config = dict(
    head_dim=64,
    vocab_size=50257,
    rope_theta=10000.0,
    warmup_steps=0,
    schedule='wsd',
    final_lr_fraction=0.05,
)
MLP neurons of a small language model. Each row is named by its layer, matrix (down: output weights) and neuron, and shows model dimensions 48-143. Each number is 50 + 15 x the weight over its row's rms, rounded and kept within 0 to 99. A neuron's up and down rows have the sign that makes its largest values positive.
A block is one neuron, or neurons of one layer that tend to fire together. After each block is what it responds to, as a language model described it from the Wikipedia text at the highest values.

L8.down497:62 58 29 55 63 46 66 54 51 62 50 72 38 68 53 59 56 46 50 69 73 48 72 39 65 58 19 45 31 16 76 44 56 36 50 29 36 52 62 62 45 58 65 51 43 36 47 64 67 46 60 58 18 67 33 16 49 50 32 49 58 77 68 30 42 75 47 43 55 43 48 27 51 39 44 42 52 73 27 52 51 58 30 54 58 50 64 50 38 51 42 51 58 40 68 08
L8.down821:52 45 58 34 61 43 27 60 43 39 44 40 40 64 48 64 53 59 53 71 54 74 26 40 34 44 43 54 27 30 40 58 38 28 04 39 40 38 37 42 46 77 70 04 29 61 59 59 67 49 71 42 49 49 33 29 54 44 51 39 57 55 56 52 55 56 50 57 42 48 52 47 36 47 48 58 41 25 57 45 58 48 39 59 46 44 51 46 46 61 42 75 79 41 67 48
L8.down951:35 48 50 82 26 57 40 46 52 54 86 13 48 44 26 35 53 40 47 41 50 38 52 45 36 56 63 51 70 29 51 63 38 62 22 33 75 51 72 68 74 30 62 32 46 61 66 48 39 41 45 74 26 52 34 67 53 34 43 44 43 72 42 43 31 66 51 78 44 33 70 46 79 84 63 69 61 89 61 33 70 72 33 68 55 35 70 43 46 30 46 55 17 52 97 58
L8.down1086:43 39 26 13 58 68 50 46 44 54 62 36 26 38 78 63 60 44 54 72 49 32 26 41 59 29 51 69 70 30 51 61 78 85 60 43 32 48 69 53 56 48 37 52 26 60 40 38 46 27 42 09 50 45 31 33 45 50 60 39 57 56 60 73 46 75 68 33 69 53 49 51 52 61 47 56 46 57 46 40 50 22 38 60 32 52 35 35 24 44 42 50 76 44 60 54
Final digit of a year or dollar amount just before a range or unit word, e.g. 194|2 to, $|2 billion, 199|4 to; also fixed phrases like according to.

L2.down212:60 63 74 39 51 49 40 55 56 57 44 37 53 43 61 71 63 53 76 66 69 50 66 42 45 76 52 33 38 72 34 61 30 74 18 65 43 56 69 50 50 57 77 24 45 45 26 42 49 33 72 35 50 62 56 63 76 35 59 58 60 44 49 50 56 68 51 35 39 65 48 52 71 55 51 35 27 31 64 55 62 52 41 48 49 42 44 54 59 54 63 60 29 42 48 42
L2.down351:50 45 61 16 24 59 38 59 45 47 45 41 26 32 49 28 55 48 40 58 44 40 72 47 35 67 73 21 52 51 29 50 42 47 53 49 58 64 72 48 25 64 22 45 77 55 65 43 47 26 59 64 64 86 54 31 44 58 54 34 65 47 30 36 64 39 30 61 50 46 54 38 42 53 64 54 36 63 38 36 68 59 49 38 55 82 46 66 49 59 39 46 41 43 59 43
L2.down392:38 37 48 47 67 58 55 52 65 62 61 20 49 32 45 81 40 60 69 28 74 58 52 84 62 51 73 48 61 76 73 46 49 86 44 33 46 26 62 59 68 53 42 45 54 51 74 30 25 40 43 66 24 59 62 66 88 54 55 39 79 48 74 34 36 74 40 47 46 63 33 51 57 44 57 58 45 61 49 32 65 64 62 66 39 50 68 72 16 60 49 52 28 46 59 31
L2.down441:48 62 70 62 34 49 62 59 31 66 44 60 68 66 45 41 35 57 37 44 62 33 68 38 36 55 41 22 63 63 43 42 54 76 49 32 48 60 38 55 52 85 68 65 38 52 24 52 59 50 68 66 54 73 71 48 54 38 56 54 75 63 69 35 13 27 47 29 86 48 53 55 46 53 58 42 34 41 75 56 45 65 72 57 46 47 48 56 39 33 32 45 37 60 57 56
L2.down634:32 73 46 33 44 55 60 68 86 43 65 67 40 52 41 44 52 59 45 51 41 72 61 36 41 63 56 54 53 62 63 61 50 59 36 34 36 87 87 62 60 67 72 52 18 61 59 76 34 57 84 83 52 56 63 44 20 88 57 48 37 68 22 68 58 44 41 99 44 66 65 43 56 56 54 31 45 39 43 45 49 37 46 60 55 43 66 23 43 55 62 55 65 62 47 41
L2.down831:29 44 56 26 54 73 30 65 58 40 35 50 40 54 43 13 53 57 43 61 71 64 46 37 59 54 60 31 31 42 54 58 36 42 77 34 51 62 57 57 32 21 28 46 62 67 54 64 39 33 54 37 50 66 49 42 26 38 44 59 66 46 42 43 39 32 46 53 40 59 55 40 63 23 57 43 65 46 51 51 65 82 68 47 20 39 65 70 34 82 29 49 52 38 40 60
L2.down858:47 43 38 35 59 26 33 69 39 47 71 54 32 35 51 34 60 68 49 27 62 47 73 24 41 60 25 50 50 45 39 40 48 69 69 30 56 43 33 61 42 62 42 52 31 48 56 21 60 57 42 61 64 72 45 43 73 60 80 73 43 63 30 60 19 39 60 22 34 51 45 28 50 39 30 53 45 38 69 52 72 64 43 62 39 67 83 64 56 79 42 71 48 78 44 32
L2.down996:41 36 58 45 45 57 57 43 48 64 48 94 14 40 77 77 60 41 33 61 41 24 33 80 50 30 49 38 34 49 82 50 74 33 36 28 62 43 26 56 60 35 39 64 61 49 58 39 51 38 39 51 33 35 81 54 37 71 55 55 58 64 35 53 32 49 45 47 70 07 39 62 39 50 47 44 41 33 49 48 62 53 65 54 45 61 33 40 46 52 38 38 57 41 55 57
Final digit tokens closing a number, mostly the end year of ranges or birth dates (1867–195-6, 2014–201-5), plus decimals and markdown table separator rows.

L2.down16:65 75 38 46 23 52 46 44 48 41 55 56 52 60 50 40 58 51 48 49 57 59 46 57 42 38 52 48 66 38 33 52 59 50 62 99 85 59 59 53 59 35 56 49 61 87 55 62 52 39 44 29 31 54 81 71 16 69 33 61 82 57 69 32 72 35 43 43 26 65 32 42 50 41 55 81 36 09 41 51 57 57 46 54 45 57 26 55 48 99 62 50 31 51 63 03
L2.down23:44 43 31 27 58 53 58 65 43 58 63 39 79 57 45 48 22 63 22 45 67 41 42 30 72 42 46 39 54 45 75 66 60 49 19 53 43 47 53 48 22 55 56 25 41 57 36 34 24 65 50 54 81 77 34 49 63 66 47 45 90 72 61 55 62 56 46 00 71 62 63 39 53 82 46 30 43 52 36 60 53 28 32 69 23 45 28 60 58 21 73 48 65 41 43 38
L2.down71:43 19 32 52 64 53 61 29 60 47 38 34 80 54 51 38 24 29 63 50 49 95 50 39 64 37 75 18 25 49 89 57 25 30 48 41 36 59 55 37 70 27 55 49 31 24 70 69 66 55 66 38 37 31 43 65 19 48 41 53 48 35 47 57 40 57 56 29 70 43 40 62 37 53 31 57 34 30 60 46 68 70 50 58 43 70 56 55 51 29 61 41 58 59 42 58
L2.down230:66 42 37 51 34 33 45 64 71 45 64 55 79 74 60 66 45 44 44 33 50 56 44 44 46 43 40 41 45 63 37 51 54 53 54 67 53 64 26 35 45 30 79 56 45 53 48 55 44 67 41 51 53 48 43 46 32 61 45 72 60 41 65 18 43 43 50 38 62 58 25 40 49 72 29 62 39 31 36 41 73 47 69 78 27 32 30 40 43 47 51 57 51 35 42 32
L2.down277:59 35 53 65 47 60 80 65 61 38 60 40 85 42 49 59 22 60 22 50 53 55 71 45 45 46 69 53 18 57 46 55 47 50 57 45 42 52 49 54 24 36 51 50 60 40 23 60 28 50 61 54 49 72 37 72 66 82 53 67 44 48 69 44 50 47 53 29 51 33 51 37 64 94 40 27 53 74 63 50 36 63 53 33 41 40 62 54 64 24 31 42 50 48 52 75
L2.down287:41 40 41 41 19 33 43 53 85 68 45 52 61 53 43 60 29 48 61 25 40 68 57 46 58 24 55 59 76 58 66 47 72 55 40 70 15 86 27 46 41 68 25 38 77 67 70 80 52 35 35 62 58 39 46 12 55 36 60 66 83 76 35 59 55 40 37 47 50 38 56 61 22 27 44 49 54 37 24 41 59 53 11 57 71 42 56 54 22 43 61 41 18 45 45 20
L2.down632:66 52 44 56 43 50 48 50 81 45 49 58 86 73 66 51 49 66 28 72 70 40 65 70 66 30 26 56 70 42 47 44 36 46 59 62 63 59 46 62 12 45 51 67 68 36 54 79 52 40 51 63 40 76 41 25 54 59 51 76 54 42 60 53 52 60 62 42 67 67 56 46 51 61 23 65 48 42 13 48 62 55 44 42 58 55 51 36 27 49 43 39 42 29 47 20
L2.down1059:40 51 45 68 43 57 82 54 32 38 55 53 36 66 45 60 61 26 55 62 17 69 54 62 66 46 46 33 43 75 59 59 67 72 62 23 74 68 48 41 54 34 57 44 49 36 79 30 49 66 61 58 53 57 27 47 46 70 53 49 64 46 63 48 19 46 37 71 29 26 47 63 34 57 25 51 48 46 38 60 75 44 41 50 65 45 35 29 27 43 52 31 58 30 63 49
Predictable second words of set phrases: are/were after sentence-initial There (strongest), as in such as or as well as, of in one of, and heading words like See also.

L5.down275:69 46 43 55 61 50 64 28 39 49 60 81 26 33 50 60 60 39 47 67 52 43 61 28 61 57 71 40 37 28 48 63 41 54 25 62 68 26 50 45 53 46 52 54 27 35 31 57 42 67 76 32 57 84 33 64 67 72 54 61 51 62 57 59 83 59 45 59 63 46 49 28 36 28 15 46 55 57 46 34 61 67 46 65 58 52 46 68 16 62 42 42 36 44 18 59
L5.down1095:72 51 87 25 62 62 43 37 39 55 58 22 65 62 72 68 77 52 31 43 34 53 67 24 34 52 81 38 59 58 66 65 30 37 46 50 51 70 55 67 72 55 53 34 49 35 17 35 58 51 12 46 69 48 43 60 50 52 73 72 81 39 38 42 24 57 42 68 36 54 75 36 33 65 36 77 66 59 62 33 52 49 29 67 44 59 17 47 79 63 73 34 38 49 47 52
Last digit of a four-digit year split as 195+0 or 201+0, mostly in table cells like census or career rows, with number cells and stray words.

L5.down291:39 59 57 39 17 48 23 62 80 21 60 62 70 52 42 38 64 40 50 61 61 57 69 60 44 34 67 56 61 67 56 29 76 50 56 95 15 60 57 64 46 33 42 61 49 78 36 18 43 39 27 70 51 64 54 53 33 38 68 70 64 54 51 43 74 74 48 51 36 63 42 30 90 70 44 61 24 55 52 63 72 67 53 71 46 50 49 61 53 92 72 60 46 17 53 39
L5.down1206:47 57 34 57 41 48 41 51 65 47 53 38 45 57 48 23 62 49 51 65 50 62 65 09 58 18 42 58 51 47 51 62 65 54 67 67 65 58 42 52 31 46 56 49 45 47 67 36 42 48 52 53 51 59 58 45 36 53 23 41 52 91 44 64 60 55 54 66 24 31 74 02 60 45 34 49 25 22 49 46 28 71 29 65 25 63 41 81 55 67 36 63 51 45 46 51
Fires on "of" in "one of" / "X of Y" and on "among" placing something within a group, also plural "are"/"were" after plural subjects.

L5.down575:56 67 51 47 54 40 45 34 50 40 49 30 57 58 37 59 41 37 19 51 53 16 70 36 46 61 38 63 60 31 37 35 65 40 60 49 68 29 44 66 45 49 44 41 67 56 60 33 52 52 51 62 64 47 86 03 42 47 31 40 67 73 37 66 45 45 65 42 37 47 53 62 31 59 39 82 61 61 69 81 73 24 22 40 42 53 89 57 79 78 60 74 37 51 58 42
L5.down724:58 92 75 32 25 51 49 39 61 51 31 32 49 25 76 31 62 54 56 41 51 28 61 56 48 71 95 56 68 81 52 50 70 67 47 83 42 46 65 49 72 51 59 29 42 45 19 24 47 46 66 51 46 54 32 53 64 31 63 44 48 49 64 30 57 46 61 32 49 26 43 36 50 50 35 34 46 71 37 58 32 52 61 54 34 44 54 13 67 34 39 33 62 43 42 64
Generic noun standing in for the article's main subject after "the", e.g. the school, the album's, the club's; also section-heading and table-header words.

L2.down24:33 62 61 53 46 42 55 45 44 62 28 61 51 58 72 45 47 58 53 60 45 49 42 58 31 26 33 26 60 51 49 36 61 34 27 37 58 61 65 30 70 45 32 40 53 36 56 43 62 69 43 42 21 88 54 62 43 50 50 26 26 50 56 64 47 49 54 46 70 72 59 41 66 50 61 41 37 47 38 39 29 51 61 76 81 51 72 61 50 42 66 12 60 54 30 52
L2.down113:50 47 40 58 37 46 44 31 43 55 53 66 71 54 38 36 46 54 50 63 53 42 44 54 49 54 49 57 65 45 38 81 57 21 53 67 33 48 37 43 82 30 38 62 59 76 29 30 53 40 45 66 27 37 34 47 49 61 59 37 71 62 72 38 53 80 65 36 61 64 69 34 47 63 60 66 64 30 74 40 63 48 46 40 52 37 56 65 33 42 52 51 49 45 57 72
L2.down146:36 69 45 48 28 54 49 27 45 51 61 34 64 40 75 31 35 29 59 22 42 41 33 46 62 44 62 52 38 43 55 48 47 44 74 54 66 57 57 50 72 43 44 55 65 36 33 58 53 62 46 45 59 42 29 56 52 90 53 48 58 54 62 47 35 14 29 44 37 36 58 36 41 70 25 31 64 44 72 38 71 41 42 62 34 34 41 68 51 68 32 62 42 49 52 72
L2.down233:59 61 47 40 54 41 61 20 48 49 54 64 43 73 76 45 35 61 52 46 48 51 39 73 39 37 56 56 37 55 43 24 65 65 74 55 52 53 45 51 74 02 56 50 50 64 30 46 45 44 41 41 66 40 25 48 46 79 82 31 55 50 51 68 55 30 27 32 71 54 22 67 40 57 71 24 32 65 45 75 40 51 58 45 41 56 54 39 59 72 49 63 38 69 36 75
L2.down589:61 60 77 89 36 68 54 53 74 61 49 43 72 49 56 36 43 49 52 50 66 31 47 69 62 47 41 53 51 54 44 78 45 45 36 57 49 43 26 62 61 58 52 47 35 39 54 60 29 26 72 22 55 37 60 75 34 67 72 47 70 52 31 45 03 37 57 74 53 46 53 47 55 45 67 27 51 36 65 67 57 78 48 59 48 46 60 48 67 11 52 43 21 36 17 53
L2.down948:49 43 71 57 68 45 29 60 55 54 69 56 41 66 24 57 45 61 57 42 49 58 39 61 61 41 35 35 46 37 33 39 56 42 43 54 69 49 61 71 48 88 76 52 64 45 41 67 64 36 58 53 49 66 47 78 31 49 61 43 27 49 61 16 57 44 67 57 44 26 50 54 38 72 41 59 60 49 62 68 53 38 66 61 54 57 58 53 55 26 48 43 40 63 49 29
L2.down951:56 36 58 31 58 61 43 18 61 45 65 77 42 52 39 46 58 56 51 30 69 29 24 74 62 90 43 40 48 53 57 46 51 19 44 48 32 63 45 28 52 68 55 56 48 21 41 59 55 40 66 32 45 39 54 54 25 57 64 43 56 61 49 53 69 52 67 62 94 55 65 47 67 65 70 28 79 22 50 19 57 44 45 52 29 25 52 65 54 14 49 68 55 49 62 72
L2.down1128:45 63 64 48 45 53 46 48 67 55 29 68 53 69 72 20 61 47 73 50 43 45 72 61 54 37 34 50 53 65 50 16 53 34 60 56 85 59 47 62 27 50 38 49 47 67 49 34 49 43 51 38 48 57 57 16 48 72 28 84 51 53 47 56 38 32 41 54 44 54 45 64 56 76 85 30 19 52 27 59 62 33 49 25 61 44 40 37 60 44 57 29 43 41 55 42
The final digit of a year split as 202+0, 201+1, mostly at the start of table rows, with occasional row-opening numbers and headings such as Men and However.

L5.down273:37 17 36 62 67 46 61 44 28 23 34 43 82 54 59 49 76 47 23 61 69 55 67 53 51 59 49 41 40 41 34 58 60 51 44 36 55 31 42 47 28 31 78 17 71 46 44 22 59 55 57 33 45 60 50 51 46 58 56 52 37 40 68 58 37 60 33 57 44 58 58 58 49 59 25 59 36 58 46 70 53 35 50 39 67 49 94 51 50 52 67 48 33 48 71 47
L5.down691:67 74 44 52 47 49 66 58 37 26 44 51 35 44 42 70 49 78 62 51 34 71 55 67 73 53 55 37 52 65 63 50 41 37 53 86 38 51 65 50 39 27 44 47 47 37 69 67 21 53 55 46 61 63 27 51 26 63 41 40 45 68 19 47 29 45 50 61 61 32 53 37 34 36 43 14 45 59 28 32 58 34 46 62 63 37 45 48 37 29 58 55 55 53 70 57
Mostly that, which or one right after a preposition (at that point, since that day, of which); also nouns in "the X of" (absence, failure) and year-final digits.

L8.down276:44 16 48 44 42 61 66 38 46 71 58 37 76 14 78 52 26 43 23 44 58 63 54 47 29 32 35 55 76 51 65 36 42 41 47 41 40 23 60 70 40 60 49 77 38 51 52 36 22 40 70 45 42 61 45 61 39 76 43 46 49 49 43 43 42 72 26 50 43 59 79 63 62 50 39 70 51 46 69 45 68 36 67 30 55 38 82 38 56 59 45 47 40 37 48 58
L8.down738:40 56 51 37 57 47 73 60 53 57 32 55 55 64 36 34 58 48 47 45 44 53 38 63 59 49 42 59 61 25 49 62 49 46 96 67 13 61 34 66 62 59 73 34 60 19 44 32 32 62 24 39 52 49 74 45 38 25 33 44 67 42 48 42 73 67 45 36 60 45 61 30 60 47 45 68 32 66 42 51 61 50 63 98 68 56 53 52 15 69 17 65 53 37 42 42
L8.down743:50 48 46 70 47 46 55 39 42 59 27 44 50 62 67 27 52 64 29 40 39 36 50 37 77 34 49 47 42 60 44 35 59 46 45 27 50 29 45 33 65 43 66 83 36 52 43 60 48 51 42 39 52 58 65 41 50 43 55 43 44 45 52 33 62 42 68 47 53 45 39 51 80 65 56 52 46 32 30 64 53 38 39 79 56 64 66 43 63 60 44 73 43 62 29 65
L8.down885:72 56 45 39 36 43 57 25 67 21 36 63 19 58 43 59 65 46 44 74 60 57 79 31 56 84 44 55 62 41 48 55 73 55 38 54 59 63 52 40 49 56 45 47 40 27 37 55 45 48 61 42 69 59 68 51 60 53 23 57 59 74 24 52 56 69 45 19 35 65 38 66 53 87 53 69 67 55 26 33 57 67 46 51 49 26 84 44 67 51 56 48 38 64 83 33
Finite auxiliaries and copulas right after a long subject phrase, such as is, was, has, are, plus not after has or is, in expository prose.

L2.down86:55 36 04 14 54 56 52 27 66 55 41 25 47 53 51 64 51 41 52 65 36 29 61 70 26 43 41 24 72 63 49 48 57 77 73 83 37 71 41 68 60 56 54 42 58 57 48 23 46 44 48 49 43 42 48 37 63 44 57 42 29 63 68 58 43 49 63 48 45 33 51 64 40 56 35 54 29 54 71 51 54 28 61 28 78 57 32 49 55 37 69 69 59 54 40 58
L2.down180:64 59 69 53 62 49 49 66 62 46 49 43 75 48 70 29 31 58 61 66 36 43 60 51 57 33 34 14 22 53 60 66 40 61 73 43 44 61 45 71 59 16 61 56 43 37 64 69 56 46 80 57 59 72 38 55 13 40 69 48 43 58 62 52 62 54 52 42 34 68 71 49 36 58 64 67 55 30 44 64 16 36 69 43 53 47 33 32 59 60 32 75 35 49 52 50
L2.down314:55 13 41 42 25 56 58 43 46 70 53 41 62 42 66 54 68 64 74 77 76 28 51 37 31 63 61 30 69 55 35 76 60 52 58 25 52 39 55 55 64 43 49 37 53 40 42 65 57 49 35 90 59 48 59 17 40 39 69 32 37 79 50 37 39 67 19 39 35 47 64 47 46 49 33 44 69 30 63 62 31 56 40 96 74 63 27 53 49 58 29 42 60 60 49 42
L2.down352:39 42 53 45 71 35 67 46 62 36 54 62 36 45 29 83 45 47 66 38 67 62 56 57 00 69 64 56 72 60 41 63 66 25 37 53 44 52 54 54 52 40 30 47 44 28 50 66 16 37 60 45 63 52 41 59 76 45 70 52 68 82 43 50 58 62 42 63 49 51 55 28 55 72 30 42 19 41 34 41 65 48 58 18 65 34 64 44 67 56 46 29 53 59 42 38
L2.down705:24 59 75 38 48 55 74 31 34 62 35 47 45 40 53 65 54 71 26 32 52 80 71 55 34 45 60 29 47 32 53 29 28 69 31 64 68 32 53 54 74 51 37 43 59 64 80 54 66 43 46 89 57 66 53 45 60 52 44 75 79 28 50 53 59 52 43 41 28 56 47 58 45 35 66 80 47 38 54 47 86 63 43 35 62 66 51 66 53 50 49 54 38 60 37 49
L2.down779:35 42 53 46 40 39 79 62 64 39 49 50 76 40 51 65 54 58 36 59 35 47 52 59 33 43 59 38 59 68 60 50 62 55 32 52 48 45 27 44 60 39 56 63 68 26 34 45 19 71 43 54 36 35 70 10 61 66 52 41 48 70 40 50 61 71 37 28 54 52 33 43 52 47 64 64 30 44 46 41 35 59 54 44 59 16 48 40 62 44 65 41 78 61 38 62
L2.down1135:74 56 46 53 83 47 44 07 61 16 40 42 40 47 60 33 49 60 51 33 38 42 46 41 70 47 54 70 55 65 64 24 58 71 64 45 41 41 52 51 57 74 45 79 25 66 25 43 86 12 22 57 41 78 52 38 51 62 49 55 51 42 45 34 58 48 41 53 43 60 67 78 66 56 54 29 61 61 59 45 57 68 30 45 34 57 37 43 61 58 51 27 52 60 53 21
L2.down1144:41 39 61 32 58 37 85 37 37 61 70 53 87 39 60 49 59 56 54 50 40 27 41 57 39 50 32 41 45 70 55 74 70 41 27 22 69 58 55 36 72 30 46 51 51 19 56 83 50 39 37 68 68 35 50 60 66 51 53 39 35 52 73 92 46 62 20 56 46 42 74 41 35 50 35 20 67 55 38 28 35 65 44 24 56 65 32 44 67 54 35 48 46 57 49 34
Common nouns that end a compound title or role phrase, often after "the" or in table cells, e.g. Player of the Year, Bus Driver, player character.